config.toml
head_dim = 64
max_steps = 6844
dataset = "wikipedia_en"
MLP neurons of a small language model. Each row is named by its layer, matrix (up: input weights) and neuron, and shows model dimensions 48-143. Each number is 500 + 25 x the weight over its row's rms, rounded and kept within 0 to 999. Numbers have three digits each.
After each neuron's rows, "fires in" lists the words (lower case) most often at its 100 highest values on Wikipedia text that the model never trained on.

L4.up471:501496495527505512514500490520509486484500498507494436534514517563473503518469479485516494513514433494515481514545444502554505501475476517527484477505472459488517470456487508490481508455483552536480533542516565467511516500474518495468463495481523523482545488464521510481493451485494498487
fires in: "on", "end", "time", "loss", "year", "under"

L4.up343:551471461507488540485478480466484520529508501492482489529568496486498498476541519532506471508483512528527477496465486457531485431471529518523520461482474469508508446523530506505448577465470491496501476527502536521489519501481480535483552480500509475552493533472515501504509500489508466529
fires in: "who", "that", "he", "which"

L4.up631:516529525504530482453497501491481532511482533508498493498489494521509506513506505498516477472508484460495501409526499524488489529487469484538531551487537497516510475526468538453445491505510520485506452471484522478491515465499489483518504479509502469487533475420508459543492533494536542470
fires in: "and", "but", "not"

L4.up761:501512526518536455500521461502480510489489516490459482520471431489493519514518477480551483459514500544529517493479442515528465505497496492556477525519477531480461460535482476505492492533454487497497468496489492503478478496506540476543520500518440445532509501469541518516493540499509550504
fires in: "one", "an", "that"

L4.up1967:515478519540498445531527492501501496514474490499486464491488511464523499501490526500469470488459495507553544513533492494554484490468509443512489540490474461506490540504468546473489531493499507509502504545494464463512489514520504507493492494507496517482541468475469519552501472522470468503
fires in: "to", "as", "that", "for", "be", "of"

L4.up586:460526544546494551512531505525489484508505518485505459547468485499505479507493532547537504495499492495477527536470498563475461487499530482535456493510510516513510518525473492483515473493486530473484497460527504477545499491492476510484506491501448452529509452504519500469515514508477521517
fires in: "at", "year", "number"

L4.up1902:515478481448487478512506504490496536493499456497507513488512525485462461534506500463522504492486479524486502508513505527499464460512475515497527548496505504487495498542509511477535534484469518445488499537519519502507510450546504531493541467513494485485514500517511493549487481482504496534
fires in: "also", "he", "often", "and"

L4.up2253:484495483514453464531452521478458526512530503479494510497492534504511467513505506521510519499511477531483483518502484527483496468504481505551518510491486490534517491512518533504525535502510509507545483471443507523499483537528515511443486482504439485517489499465514480517481480504523525499
fires in: "in"

L4.up1100:512473483479512496510495515492494517473512478521522466505528508515496554474489571506498434444472483489518524492527489510490456496484486523485532478475483507516501481509469458496475541551507479505519465476479521498523500497537508480516504503552487495544549476475510476489504509500471489505
fires in: "4", "2024", "he", "2004", "14", "2014"

L4.up2559:510486481510444501539483521488496511497554472517494491543536482451494525472516501513492486491519516492485491481492455488517502481476492493513474516497504487486504517539474537487513498517512505500526504516485493469465451458504467519491504514494469513510516499499508508562493492525503479483
fires in: "she", "that", "he", "they"

L4.up2022:456470482521514456549499475455504483481499455539566484524524481524528536482508513518461481508491532508528444463525506464512485517517537480506474513481459508513567491501501487504483498463476518496476488474500520509477486454485519506538495514509504458483492524495514497480493529502453491453
fires in: "4", "3", "2014", "have", "2003", "2023"

L4.up1001:518493483493520502526482547506488464492492524514485476523517514477470509481517491484477513525509516545486437535490480497455502565557487481507511469455506484469539494496484496480524454490515501526520507496480469487481506517434534476493450516491536498508465517482547537500465508563513520499
fires in: "of", "contains", "are"

L4.up2323:512503501525490508528534479537502537524510498464470501553482519508462480503492475533524468506524549518531548497459492497498515525506502491523518493466467494472482493479493506504488550486504467503493478509516477517527499504485496477462474504487489475476508505530474462474490483493524501470
fires in: "s", "its", "their"

L4.up306:497500503452520519543500510517514516525496497466490474548453495477499447445508486443526459465518491500529461489513521525510473488457532471490499500522513454512477541451455532495515568478487527527503493495500541540526470492512537509515507514481490466474481483473505479533513466501501486483
fires in: "to", "not", "t", "s"

L4.up201:475510496527500459470508503554502488493501476508476493465503540485503517493529529526526513520437518487550492442472471523531548509525481545571494505501475530516549471474519506476510493505477474539496515515532509487494482491470527520488481508480512535508476513491490507525488515482469499524
fires in: "to", "between", "of", "in", "gobert"

L4.up1105:514491519486542446505500508493468540474507490487488545498486510466496468539503478487509487499481529469502495500510491507522487504460509495478483481506513509479513501488495511497466462466472492370503503512471468491496480513522533523513502505519510482480512497449521490530523476543460465473
fires in: "1", "0", "boxscore", "3", "a", "2"

L4.up2092:428505469453515528484515493490525500475512498517486504473485517488489570483543514485483507460526507519508486515514524495488453528541521523526513478524505475477489505501465493537533485539507491489491520526490455520543478516509546460469549510510472486491457427458460462500495505521528503468
fires in: "18", "8", "19", "12"

L4.up469:480514514499487496529553498549484513559491493521480511499480505497497543518508501535488465464473517509499519504487503507463473506470503541509507519515507481519512497487530466492522508472500504483535498492490499517480503491481474492495534509527527525512534497463534471476504488531501501528
fires in: "0", "1", "5", "line", "4", "place"

L4.up997:542509492530486501526526541522463503483535510572527511493538484482463482455513528528513493506512497508532534489470470504466491495487511525477498528478483451504543519476503490500489555503526506499482506488475455555484464526503499521498479488514505476524489507486476530492514569476516523465
fires in: "when", "until", "who", "he", "to"